From a checkpoint of a small transformer trained on Wikipedia: 7601 steps.
MLP neurons of a small language model. Each row is named by its layer, matrix (up: input weights; down: output weights) and neuron, and shows model dimensions 0-95. Each number is 200 + 40 x the weight over its row's rms, rounded and kept within 0 to 999.
Before each neuron's rows, "fires after" lists the tokens most often just before its 100 highest values on Wikipedia text that the model never trained on.

fires after: " one", " more", " some", " an", " 1", " a"
L8.up474,239,203,230,189,220,161,197,256,177,118,197,181,178,187,211,186,161,252,240,189,222,259,160,236,216,175,230,155,190,276,169,144,152,213,135,215,171,235,238,118,195,180,225,167,244,174,193,151,239,217,281,179,244,124,151,137,217,239,183,194,161,165,254,202,146,247,159,165,189,232,178,239,151,216,195,117,179,212,185,207,208,235,268,118,238,235,175,210,191,222,249,219,229,212,193,202
L8.down474,239,222,183,183,196,188,158,250,192,196,211,248,200,140,183,176,196,217,182,165,205,233,208,286,205,185,180,159,227,198,228,152,188,279,201,186,254,230,200,204,234,240,260,253,172,128,115,189,186,224,254,168,194,187,167,142,181,234,115,128,178,245,226,210,250,182,192,109,251,224,159,189,186,233,163,203,215,103,183,199,178,227,217,216,107,199,126,177,127,151,134,254,156,257,184,267

fires after: "\n", " |", " (", "|", " n", " are"
L3.up749,277,197,230,334,154,223,156,206,151,163,154,263,239,226,155,231,195,181,123,226,150,223,208,226,193,256,233,170,208,175,180,164,188,171,187,246,222,208,202,146,216,257,240,162,237,237,238,193,166,209,184,174,170,209,166,189,161,245,226,285,124,148,194,170,166,236,172,252,206,222,136,257,156,228,177,165,149,163,208,143,273,236,201,137,255,187,222,179,217,136,227,155,208,200,183,184
L3.down749,177,122,139,217,233,251,158,154,241,237,223,237,254,186,160,175,290,205,246,179,211,226,191,201,210,304,249,196,187,151,169,245,187,159,264,152,176,126,149,182,193,162,165,175,226,222,226,157,200,176,191,223,253,255,200,226,195,175,197,118,158,151,269,252,220,249,214,131,192,122,208,178,258,265,158,151,204,202,164,147,224,196,290,215,125,148,191,176,240,290,245,208,170,222,201,190

fires after: " s", " S", "S", " a", " as", "s"
L8.up587,219,184,235,134,214,159,169,119,180,123,189,240,186,194,235,158,154,227,220,206,195,185,228,196,235,141,217,236,214,277,215,181,153,222,167,159,229,204,183,233,243,255,241,128,226,307,143,198,192,278,180,176,244,153,203,231,187,205,185,199,198,178,260,249,248,205,163,178,216,224,173,168,132,153,168,224,183,214,225,205,236,208,120,207,178,219,170,113,212,200,143,205,249,193,207,131
L8.down587,225,201,229,146,186,173,251,155,180,210,184,183,204,180,164,187,146,141,238,203,215,185,240,168,224,232,161,202,180,258,215,179,194,139,197,226,199,150,234,147,168,181,172,197,220,202,191,144,226,296,199,167,148,276,197,234,188,236,208,219,189,186,151,214,150,225,184,141,197,146,176,167,203,161,240,178,210,151,147,133,295,168,260,243,207,161,222,114,225,174,226,154,207,239,192,273

fires after: "\n"
L10.up255,257,191,215,260,211,209,171,217,192,227,260,173,176,135,211,232,148,126,219,160,182,253,142,243,196,164,194,200,183,253,235,141,195,238,187,164,177,174,261,159,266,198,252,170,261,169,214,241,191,175,159,174,217,188,212,255,136,155,183,149,166,223,270,204,147,255,269,237,132,265,155,173,196,147,252,155,254,216,206,233,224,138,213,152,236,203,179,185,225,243,192,183,219,195,200,178
L10.down255,253,159,165,188,173,230,170,231,180,249,213,166,131,176,221,241,282,151,200,127,199,211,170,210,235,208,243,270,216,166,274,197,196,157,243,180,227,220,289,201,178,201,221,181,236,205,131,187,143,218,252,202,224,222,217,236,149,125,214,208,198,199,201,137,198,177,206,153,205,179,228,215,258,145,155,243,194,225,218,233,159,184,236,237,144,246,243,194,198,201,265,183,189,143,117,135

fires after: "°", " IS", "S", "E", ":", "B"
L10.up72,207,153,211,171,206,204,243,95,209,189,193,211,244,185,292,235,125,198,190,168,195,126,251,235,210,142,264,174,214,183,204,177,193,255,148,130,176,212,165,189,232,177,202,234,148,178,179,231,186,273,211,245,210,220,214,206,197,224,210,211,200,179,213,240,260,199,222,205,193,240,193,273,156,205,137,204,158,170,251,148,184,188,231,182,247,221,154,112,198,135,237,265,229,145,205,189
L10.down72,225,178,259,108,118,168,231,208,178,185,201,284,254,217,252,185,240,229,214,183,127,242,182,280,259,185,184,240,151,186,146,181,164,291,121,176,198,187,127,139,178,174,211,138,101,189,139,209,165,209,247,250,195,199,125,201,265,227,173,179,231,248,209,176,201,236,224,239,238,184,196,222,272,196,195,174,240,191,181,154,220,189,211,211,156,219,197,288,207,175,253,174,204,189,175,221

fires after: "c", "p", " C", "h", "C", "tr"
L10.up49,179,182,199,235,174,131,197,185,287,161,175,241,194,231,148,174,160,216,215,204,207,230,223,137,234,243,204,309,237,178,192,234,304,206,167,107,242,220,219,191,174,152,186,204,239,156,239,202,193,272,184,236,187,178,228,205,214,192,205,169,181,225,201,214,182,169,167,213,194,149,236,203,219,139,250,219,191,277,275,167,213,218,246,114,253,250,170,223,296,140,189,180,236,127,168,147
L10.down49,178,294,125,189,177,257,197,205,169,198,152,237,219,211,212,209,235,195,173,185,192,238,191,227,222,210,153,158,237,224,254,184,169,169,241,228,181,156,213,199,174,162,187,225,196,196,158,157,227,214,187,148,291,207,232,164,177,192,184,298,173,221,182,260,132,235,202,144,231,223,146,229,164,203,265,166,147,184,158,178,210,180,195,232,224,300,244,168,187,173,237,163,242,230,174,208

fires after: " |", ",", "°", "en", " in", ":"
L10.up432,192,236,243,172,162,207,181,162,179,193,186,240,196,259,227,290,169,182,207,170,193,239,209,240,230,233,233,295,150,173,154,233,222,261,173,191,277,230,193,179,152,174,236,188,164,175,185,167,221,269,181,260,186,255,150,286,146,214,172,178,187,230,219,252,167,137,267,249,120,194,225,207,176,167,222,281,214,179,264,178,148,185,178,187,256,134,202,189,218,221,182,206,179,110,238,203
L10.down432,150,198,216,152,186,178,220,248,140,193,193,272,195,210,237,181,167,185,198,162,228,175,218,238,121,221,195,219,171,215,231,151,194,133,275,235,206,194,143,142,257,276,149,216,207,233,228,174,186,158,239,218,203,161,241,196,249,209,157,256,185,219,120,159,272,255,203,229,224,240,197,180,154,231,254,194,242,245,123,219,156,161,202,190,240,250,234,256,204,159,223,211,189,289,200,198

fires after: "\n", " D", " (", " le", " L"
L2.up95,205,180,238,294,275,149,164,279,158,184,234,239,168,244,152,200,200,256,164,153,155,182,221,206,214,175,192,244,191,246,199,194,151,238,180,214,207,201,260,184,200,242,225,244,107,215,222,164,183,175,162,251,189,215,123,264,165,149,195,239,201,141,268,141,190,223,153,216,122,229,161,269,142,147,173,202,208,208,223,268,191,227,135,200,202,188,235,136,252,171,192,264,170,197,162,169
L2.down95,191,208,162,153,139,221,163,164,234,210,225,205,143,216,210,185,233,200,216,182,195,250,219,197,203,298,201,148,185,152,200,205,272,203,187,206,195,119,244,164,238,171,247,143,287,153,141,204,170,233,235,210,236,267,214,215,238,238,217,200,203,226,204,218,140,190,201,219,253,97,191,176,243,238,134,228,232,176,178,240,192,187,226,172,215,259,225,161,232,302,270,252,232,198,193,127

fires after: "\n", " (", "-", "|---|---", "|---|---|---|---", " \""
L14.up298,156,222,225,146,219,208,257,272,147,225,252,135,88,214,198,187,180,172,239,155,198,195,155,263,205,225,260,189,218,218,256,214,198,202,213,169,209,245,246,213,152,234,198,208,213,163,157,220,196,219,231,142,172,207,166,202,196,235,207,210,215,192,236,200,277,74,251,154,234,190,271,216,192,211,280,219,190,266,205,142,260,265,194,153,226,181,208,238,226,243,186,242,173,260,228,167
L14.down298,157,241,126,160,181,225,130,268,267,198,186,355,179,130,179,220,146,203,210,206,197,201,173,153,194,171,205,177,229,222,266,204,222,211,204,202,240,176,178,161,166,202,189,251,252,190,195,181,183,276,186,249,188,242,246,161,237,162,224,220,194,175,157,209,155,247,148,215,173,198,193,267,177,240,193,200,155,190,195,176,270,191,242,183,159,241,246,142,180,205,134,214,133,163,179,156

fires after: " un", " ", ")", " sup", " was", " f"
L5.up241,171,253,159,160,232,263,106,162,148,130,204,191,242,198,230,161,141,155,202,149,122,191,230,195,302,194,154,97,149,195,186,246,231,173,184,181,232,174,211,184,219,293,176,195,190,241,127,219,240,197,251,168,181,220,234,248,198,246,155,200,163,161,269,182,232,139,179,279,235,157,229,231,176,136,149,187,162,162,218,209,226,193,276,175,278,262,230,163,285,125,203,213,234,217,199,254
L5.down241,164,250,141,159,157,200,217,175,207,253,133,159,155,123,209,219,184,180,248,204,196,249,209,162,121,213,232,202,85,226,196,225,161,166,129,262,184,156,239,174,219,186,197,254,266,208,264,258,265,188,273,155,219,153,170,239,162,178,123,232,163,177,196,224,258,191,197,214,174,231,124,247,235,171,239,257,214,184,212,297,222,280,193,149,251,202,158,168,154,161,256,227,173,237,168,244

fires after: "-", " a", "y", " A", "ack"
L7.up34,263,190,179,163,229,234,178,153,163,251,177,246,257,233,174,243,134,263,190,259,219,214,145,195,292,206,203,106,206,217,233,202,212,257,224,186,191,196,196,165,166,211,104,129,297,230,280,255,202,186,220,171,247,132,188,198,168,145,170,240,178,145,151,223,163,194,165,234,241,250,178,240,276,232,132,173,153,181,234,277,157,237,192,156,161,203,179,141,171,191,224,159,152,179,209,211
L7.down34,213,170,252,167,221,204,189,200,274,259,208,203,209,182,367,237,161,141,140,249,190,244,182,211,138,205,184,226,154,166,230,234,223,159,197,190,233,213,244,209,177,213,131,178,238,205,225,176,166,268,177,243,191,134,192,193,178,233,304,154,157,224,263,245,249,199,241,179,154,233,183,153,278,129,146,205,151,115,178,129,200,239,207,223,160,163,232,138,215,199,196,122,240,148,202,106

fires after: " s", " U", " S", "S", " med", " I"
L5.up407,244,148,221,221,220,195,195,150,163,248,210,194,217,244,218,179,256,227,217,241,192,250,227,161,190,175,126,168,163,222,150,152,145,228,192,205,244,189,147,234,121,236,221,181,251,259,194,250,147,160,197,226,129,143,206,186,213,195,132,214,207,222,173,207,177,222,77,285,261,146,287,209,177,172,167,244,175,312,255,129,182,100,163,201,191,202,163,237,203,240,242,186,169,229,254,149
L5.down407,231,191,199,181,157,208,238,183,275,209,68,163,142,257,189,201,143,182,169,134,219,212,245,230,197,242,191,234,223,216,216,205,216,153,178,141,264,221,205,152,176,174,270,207,227,222,161,195,196,229,259,195,296,258,178,186,173,246,250,231,233,234,213,186,246,254,272,191,214,181,279,167,174,173,226,189,103,130,193,221,276,288,177,249,228,218,228,112,237,160,148,244,188,216,177,231

fires after: " C", " D", " N", " n", "C", " d"
L7.up664,230,196,235,193,219,243,209,187,202,172,253,257,140,191,151,132,122,207,137,142,224,175,224,172,200,202,212,242,185,243,215,196,184,175,203,214,232,237,153,155,213,210,206,209,172,217,166,196,183,234,207,187,266,224,294,229,189,218,235,220,218,218,222,170,185,147,142,207,146,220,191,121,153,158,194,206,130,208,231,192,198,244,190,188,190,204,177,144,169,279,164,217,210,228,254,190
L7.down664,271,167,215,187,160,130,224,179,160,247,179,225,206,209,152,179,233,156,217,182,235,190,192,173,178,205,166,167,206,197,198,172,262,143,178,194,180,163,203,187,186,210,224,131,187,216,156,192,207,172,248,191,104,203,233,173,208,198,251,181,236,157,214,235,200,106,220,262,119,164,207,232,219,157,168,262,131,151,168,135,191,160,176,222,215,170,262,231,231,211,119,153,252,232,179,270

fires after: "c", "oc", "ac", " C", " dep"
L8.up91,204,183,195,185,169,181,241,199,237,189,184,163,252,268,138,217,174,159,181,184,138,209,212,170,228,194,185,221,235,193,190,205,160,197,210,189,186,251,185,154,165,193,196,152,189,186,200,181,275,205,238,201,170,238,220,206,176,197,148,124,189,236,185,222,86,173,188,158,124,142,247,192,191,174,176,171,239,285,255,97,178,225,211,139,248,173,206,247,234,201,308,160,126,138,255,179
L8.down91,192,216,228,196,222,193,219,177,184,123,147,187,117,159,253,164,241,247,201,192,232,247,161,193,168,198,238,231,204,184,209,192,229,180,203,224,151,118,169,208,199,195,226,260,223,265,186,168,197,134,207,201,201,220,198,163,189,184,241,245,227,165,154,263,254,220,183,163,189,232,228,184,227,253,241,123,173,166,215,218,184,170,242,229,230,290,196,181,227,205,213,230,256,266,158,193

fires after: "\n", "ar"
L8.up492,234,127,202,237,194,217,175,221,164,229,257,251,155,206,205,246,169,208,265,157,178,242,130,191,216,205,204,193,167,270,220,156,187,251,200,207,153,230,255,178,163,192,266,189,163,179,233,161,230,229,131,183,193,215,165,265,253,246,206,201,104,229,192,239,179,195,213,243,179,197,144,259,168,133,234,197,248,151,206,246,208,145,180,206,215,238,210,151,249,181,207,185,159,165,259,201
L8.down492,201,116,187,166,153,202,257,202,197,232,208,267,230,196,216,165,237,205,180,133,184,208,169,111,325,281,251,240,271,262,133,168,210,185,217,226,142,196,202,156,164,187,166,240,137,231,159,175,171,179,140,171,240,198,146,148,117,118,235,180,172,208,157,240,198,248,202,188,213,237,237,198,198,146,174,275,217,155,166,212,200,179,278,265,211,273,186,166,187,208,204,224,191,151,232,180

fires after: "\n", "|"
L9.up530,206,126,232,143,243,222,182,263,242,191,233,171,183,182,243,189,191,225,196,186,208,189,201,206,168,192,234,229,126,265,129,200,236,254,213,196,156,215,202,196,374,232,192,182,125,216,239,247,194,214,183,154,160,249,200,145,195,175,209,190,149,192,163,214,219,181,221,209,180,188,48,241,245,150,221,233,168,191,188,264,188,185,225,208,188,214,203,197,302,146,180,176,203,202,210,180
L9.down530,219,145,259,186,196,232,194,183,172,218,168,302,188,255,151,160,211,218,208,227,256,205,203,189,269,212,208,212,267,212,179,198,165,252,256,225,186,229,258,197,191,225,211,204,209,155,188,217,246,199,194,175,205,239,168,222,179,197,223,160,202,202,120,176,256,152,235,257,188,230,153,210,206,155,206,200,220,153,173,252,187,167,225,205,136,248,178,139,203,175,177,217,165,191,213,166

fires after: "C", " c", "c", ":", "E", " U"
L9.up709,201,172,148,139,244,141,257,209,219,185,149,151,189,158,247,183,131,204,182,152,168,234,224,220,245,205,182,202,217,244,260,212,216,215,208,161,252,249,201,202,195,189,176,244,156,217,163,208,212,208,227,261,140,212,190,149,139,317,234,245,168,189,171,237,194,188,200,174,279,228,270,242,186,166,146,158,225,289,215,183,116,203,196,208,302,251,233,171,182,159,197,252,184,177,216,140
L9.down709,197,159,203,233,179,262,254,268,239,240,167,213,197,258,325,263,222,204,237,173,158,176,242,227,146,166,96,200,216,164,182,203,209,177,121,203,181,191,131,196,246,268,201,178,211,196,197,179,183,231,231,112,219,199,222,179,248,191,131,195,288,220,172,249,209,172,132,182,242,227,104,115,163,201,214,275,236,213,214,253,279,206,194,175,157,282,136,173,217,230,173,216,178,177,198,193

fires after: " U", " I", " ", " V"
L8.up665,215,281,248,140,181,255,218,174,222,158,284,161,155,142,93,234,209,197,191,167,202,236,190,218,284,234,171,217,139,153,212,199,181,191,251,207,165,179,178,234,199,156,204,221,257,216,213,172,238,201,221,151,222,188,232,200,188,178,185,168,202,208,165,206,207,204,132,180,195,245,244,134,216,98,137,215,209,258,285,238,181,210,213,178,179,278,225,175,176,252,153,230,127,178,138,266
L8.down665,220,180,207,218,249,194,251,113,207,232,260,181,133,180,218,144,188,216,225,234,198,272,157,164,185,192,228,136,219,281,181,166,199,225,169,258,186,175,193,136,143,239,193,242,109,156,133,206,137,202,235,168,192,194,195,257,180,219,193,216,227,168,133,184,149,137,225,279,203,160,222,220,248,167,192,265,203,265,273,150,189,231,157,146,183,216,250,216,227,286,237,266,253,195,149,220

fires after: " to", " "
L12.up551,149,136,180,247,189,301,232,190,209,188,167,116,198,234,210,210,198,196,149,225,124,225,234,231,266,133,195,124,90,233,171,188,163,259,204,224,124,216,161,174,194,190,172,242,274,275,138,215,183,236,214,181,225,258,187,225,245,260,131,223,156,207,267,148,224,158,201,212,206,182,245,205,170,198,268,218,172,195,154,237,218,186,213,198,205,237,175,176,224,181,213,242,238,171,248,190
L12.down551,235,209,206,191,196,206,188,130,213,211,234,165,246,188,179,264,243,236,205,186,218,243,172,172,169,251,240,177,239,179,182,209,183,213,140,209,236,220,207,176,111,167,197,241,236,145,226,211,208,261,170,235,229,146,248,214,209,239,189,235,252,207,154,258,179,272,229,175,193,210,168,234,167,173,259,124,154,243,216,234,230,191,227,213,177,256,134,296,115,247,143,181,208,297,236,214

fires after: " |", " (", " in", " the", " of", ":"
L2.up638,193,213,154,122,205,233,221,237,113,175,183,144,200,174,242,281,257,262,130,246,173,207,246,211,197,200,249,197,151,231,241,264,241,214,160,220,145,184,144,205,209,224,233,134,251,246,188,205,167,171,200,176,116,228,179,171,226,192,130,165,169,268,255,170,185,143,297,287,257,215,140,176,179,250,193,226,208,220,189,152,237,171,186,180,189,198,137,183,220,187,243,211,193,236,222,243
L2.down638,224,261,127,198,163,140,239,175,154,243,207,182,251,223,231,218,255,238,235,218,182,189,245,136,190,252,236,210,172,183,181,285,151,190,257,125,171,138,215,170,187,223,201,118,208,194,192,223,266,227,206,177,197,219,227,100,218,210,234,140,252,162,166,215,200,188,148,192,184,150,220,222,287,219,180,165,197,147,107,209,189,191,142,193,139,153,265,203,202,296,207,200,224,239,204,211

fires after: " a", "\n", " O", " an", " he", " His"
L7.up160,223,162,188,191,194,196,193,217,152,288,173,207,158,178,215,205,203,240,247,197,170,232,154,221,213,211,215,145,153,195,228,229,247,196,201,213,98,247,213,175,194,132,205,261,168,166,204,241,200,229,301,174,255,188,117,225,228,166,160,156,169,185,177,193,125,200,120,166,174,197,196,225,188,106,211,182,155,157,161,185,161,266,144,115,130,239,254,251,286,225,239,153,228,164,190,262
L7.down160,222,149,237,206,162,231,234,187,151,240,202,215,168,177,276,169,235,205,220,208,225,253,221,168,258,197,202,215,228,204,209,253,229,184,184,209,191,213,200,179,192,176,199,149,292,201,202,157,181,255,262,180,252,198,132,134,207,144,232,142,162,130,275,256,164,182,186,177,161,185,232,180,258,179,184,242,189,203,168,179,96,209,245,267,181,181,243,219,203,209,186,157,251,194,248,125

fires after: "c", "in", "ac", "r", "id"
L7.up0,220,231,154,203,174,232,176,203,233,232,212,204,260,219,177,166,143,211,174,249,136,180,195,211,249,240,205,235,242,223,173,190,143,208,95,185,240,248,216,205,186,234,201,162,171,115,164,248,271,180,281,145,150,204,146,165,236,250,198,178,240,166,235,151,213,261,237,201,270,147,188,297,164,200,216,151,192,228,241,130,141,179,175,205,252,185,134,202,211,195,180,125,134,163,253,156
L7.down0,108,160,183,219,196,216,189,158,155,154,133,202,154,166,293,127,176,179,154,164,208,194,208,220,164,207,256,207,204,183,213,237,215,116,223,187,229,168,200,234,203,248,226,198,210,170,151,237,119,180,205,246,257,175,195,190,227,125,191,186,177,218,164,215,183,105,235,228,220,142,298,159,249,238,229,208,192,191,161,186,193,218,193,244,212,225,174,189,289,226,209,242,263,207,160,224

fires after: "C", "E", "A", "S", "P"
L11.up133,121,182,141,184,174,242,206,181,195,160,171,173,176,162,207,239,272,251,213,179,258,146,195,204,259,239,140,229,174,197,271,250,224,205,145,186,140,216,194,244,236,145,283,296,165,230,165,217,158,269,244,224,251,242,165,225,255,229,127,219,189,287,182,183,192,230,118,225,220,175,189,222,138,237,117,212,180,259,215,204,175,193,256,183,265,240,211,180,255,168,188,176,183,213,237,151
L11.down133,224,212,167,225,249,169,188,205,208,209,137,182,139,255,254,255,278,223,136,239,190,166,224,201,181,260,228,244,223,233,170,244,184,194,235,187,179,162,155,180,241,148,227,174,159,173,200,180,180,163,143,239,213,231,226,212,188,208,147,204,252,180,199,218,193,200,167,210,302,131,180,206,163,189,171,157,215,191,147,241,164,166,153,288,239,238,140,163,216,219,246,139,183,177,173,131

fires after: " a", " A", "che", "e", "A", " H"
L10.up265,150,171,179,230,145,156,215,199,164,213,259,241,240,239,200,147,189,254,241,192,289,246,111,193,248,137,250,227,171,216,233,202,215,222,161,181,226,250,254,217,164,212,181,173,213,254,220,250,180,196,193,183,218,158,172,255,182,192,217,151,216,165,248,180,118,189,209,235,244,245,260,184,151,200,177,210,148,162,186,191,204,187,224,154,130,275,177,159,225,215,233,165,277,183,226,227
L10.down265,183,139,142,285,309,158,220,199,217,143,293,218,275,287,236,171,150,218,220,189,169,227,162,227,230,141,253,267,183,144,182,220,171,232,99,170,261,186,174,143,221,254,174,158,141,263,123,169,146,197,204,197,201,150,181,201,147,181,224,160,192,167,111,231,204,217,242,243,235,221,209,155,231,229,187,228,217,240,246,202,220,137,176,150,207,241,239,207,170,142,174,175,243,219,180,183

fires after: ",", " Th", " Ch", " W", " F", " Wh"
L3.up222,159,185,198,174,206,227,153,170,154,168,239,170,216,270,277,155,271,162,211,178,194,195,164,235,181,230,202,235,240,194,204,220,172,259,237,235,199,196,196,188,228,164,197,255,265,188,202,173,231,159,154,219,188,240,212,187,112,167,230,296,177,199,219,141,241,236,256,203,213,218,223,149,281,228,215,266,171,188,231,257,193,232,163,182,178,157,199,207,159,146,151,269,176,259,203,168
L3.down222,179,129,99,216,211,102,259,214,202,206,152,185,199,145,273,169,269,205,223,149,156,205,201,248,186,165,186,277,198,149,226,225,193,168,246,217,189,119,169,229,165,211,200,242,244,222,196,176,217,184,238,192,226,214,159,157,208,177,232,194,150,182,188,215,298,229,260,184,186,131,185,252,214,206,224,197,208,237,209,278,133,186,163,258,195,146,172,202,254,193,218,227,180,149,175,181

fires after: ":", " and", " but", " E", "..", " |"
L5.up561,150,177,175,173,230,196,272,206,187,150,195,255,196,213,161,217,219,225,149,175,114,217,176,215,151,253,271,205,178,236,177,216,219,214,187,144,205,250,139,232,162,165,243,146,184,239,145,205,175,135,215,189,106,195,242,290,177,201,174,192,181,177,221,199,117,180,212,259,176,224,202,237,173,203,192,227,207,234,184,193,210,215,173,273,258,218,216,177,206,176,264,154,310,156,178,244
L5.down561,278,179,250,244,234,186,181,191,266,167,191,217,200,180,101,192,199,204,213,79,144,183,234,211,197,271,203,161,156,253,257,221,151,118,173,205,198,138,125,170,241,167,231,200,218,194,216,233,251,277,248,209,216,249,261,158,177,228,221,219,196,201,192,256,159,245,212,181,139,222,220,249,195,289,166,238,137,196,158,227,241,245,149,187,211,202,250,235,185,168,258,204,254,184,272,177

fires after: " \"", " (", ",", ":", "\""
L10.up79,195,240,264,226,184,185,196,202,189,173,187,203,154,214,193,226,191,148,153,170,163,207,215,308,223,180,226,219,203,240,204,202,155,211,225,183,215,285,204,212,183,217,288,125,160,167,181,241,187,183,271,151,143,263,148,207,222,200,286,285,180,163,306,137,262,191,207,192,173,130,200,217,215,161,109,196,207,249,205,234,202,202,221,156,216,256,213,146,167,217,246,130,164,253,203,273
L10.down79,178,154,130,307,158,206,182,266,213,166,283,194,181,208,237,222,212,131,129,190,207,192,285,213,188,151,259,188,222,217,242,143,163,206,229,167,179,88,168,193,189,197,191,164,152,238,300,165,189,192,197,212,174,215,192,241,160,233,164,229,206,210,244,160,265,217,186,179,196,203,252,219,243,264,205,181,196,186,131,248,195,228,177,109,162,178,227,181,165,241,235,217,237,246,194,229

fires after: " ", " d", " s", " n", " K", " U"
L5.up189,209,283,178,217,172,227,173,159,254,232,252,136,158,163,105,162,195,155,145,170,201,207,219,206,276,241,218,196,218,202,236,216,257,208,224,196,180,201,128,233,165,282,199,182,204,152,188,153,238,178,215,215,137,209,245,177,255,205,277,251,247,206,190,148,200,161,143,263,304,297,230,155,212,133,145,171,183,208,205,193,185,225,260,223,178,167,167,161,223,200,212,139,210,160,223,171
L5.down189,209,173,157,169,158,201,159,197,184,240,272,164,192,120,135,207,220,252,169,177,228,231,251,202,273,230,175,165,245,161,182,137,208,228,241,218,254,135,119,201,207,249,141,252,207,159,178,228,156,176,300,169,129,155,195,125,228,136,240,192,210,200,207,178,203,175,277,223,120,206,250,177,204,146,200,271,163,244,138,175,207,209,176,296,224,249,192,184,210,177,210,161,211,182,249,171

fires after: " s", " $", " (", "S", "′", " do"
L3.up314,180,181,210,205,220,260,102,160,234,208,200,251,181,197,159,179,189,214,300,160,219,169,155,190,171,143,223,216,248,260,198,240,210,251,157,147,221,199,101,171,197,305,273,129,185,229,177,209,193,202,165,135,209,127,135,227,187,200,225,196,185,186,185,164,217,125,95,245,225,143,179,154,180,166,141,235,200,183,250,176,227,217,199,256,230,193,191,229,145,220,227,140,224,243,193,210
L3.down314,240,184,182,241,157,220,181,161,196,276,136,203,229,231,221,226,215,175,206,145,239,173,203,152,189,189,146,139,269,185,250,104,227,183,201,182,242,198,169,159,153,224,243,143,240,269,151,208,208,293,158,244,189,208,218,100,184,237,125,150,181,220,202,162,280,149,194,167,301,215,194,165,220,192,129,191,187,159,250,200,236,249,167,209,197,171,204,145,82,205,207,143,153,275,174,180

fires after: "\n", " Date", "|", "-"
L3.up488,201,157,228,225,159,181,187,229,145,155,239,166,201,195,242,168,250,238,230,233,118,201,193,195,244,284,212,155,197,298,279,240,185,169,200,229,178,221,193,214,171,175,188,198,190,150,207,216,202,305,242,180,239,198,216,268,168,130,146,176,203,268,204,262,163,156,195,192,127,256,258,248,185,177,174,192,147,244,135,240,241,146,234,196,211,183,239,182,199,150,155,192,190,128,191,168
L3.down488,275,147,263,206,229,257,159,238,249,235,188,157,247,278,229,200,212,196,176,204,199,207,160,201,251,148,208,155,171,218,193,209,296,181,151,187,190,206,184,233,219,211,195,292,194,249,232,124,196,223,241,251,198,206,189,192,181,220,185,220,192,182,195,213,215,299,160,220,238,191,149,155,216,126,138,224,240,175,236,251,157,213,170,196,188,189,168,186,287,200,196,191,200,261,229,193

fires after: " (", "′", "ode", "^{", "one"
L2.up232,214,211,219,132,236,222,160,183,248,148,197,201,210,178,226,192,271,237,276,136,223,154,202,197,227,183,155,148,199,208,222,233,251,250,149,237,179,129,138,228,236,253,234,143,222,117,222,223,116,230,179,236,124,247,177,153,169,213,222,152,257,160,202,180,194,219,192,186,215,179,155,152,163,133,166,146,187,201,222,143,212,230,250,249,242,208,167,193,232,193,167,197,176,219,193,241
L2.down232,154,150,203,201,264,201,125,189,298,150,164,212,208,155,173,199,121,129,210,187,182,180,210,201,205,152,139,166,195,218,165,261,164,231,199,207,192,242,235,279,184,279,211,177,204,155,177,146,166,196,205,200,187,223,188,134,302,197,233,151,233,225,220,149,195,247,285,264,179,170,185,164,94,188,186,183,246,235,167,170,195,179,225,185,269,199,286,234,85,220,182,166,261,195,228,189

fires after: "\n", " pr", " s", " Sh", " d", "ch"
L3.up245,216,177,196,238,206,217,218,245,257,161,162,263,197,169,185,130,236,195,140,144,188,188,173,220,261,181,259,277,193,156,246,161,159,195,259,116,184,201,243,149,184,235,197,159,167,232,248,223,301,178,203,205,222,213,255,191,236,177,286,206,184,182,191,168,241,178,160,221,246,257,218,205,165,174,194,143,181,148,205,259,224,234,99,220,130,108,178,207,201,227,235,142,278,187,218,147
L3.down245,160,197,196,176,214,204,214,201,168,203,180,222,267,98,171,163,202,249,195,246,263,263,208,214,175,182,210,235,173,255,282,220,189,228,218,213,156,139,176,217,221,181,157,246,224,251,124,209,268,152,265,217,278,229,206,224,238,230,219,165,161,147,204,78,200,216,290,201,192,188,245,186,201,270,206,209,198,97,180,161,244,210,172,262,209,114,170,269,230,183,214,196,127,182,164,159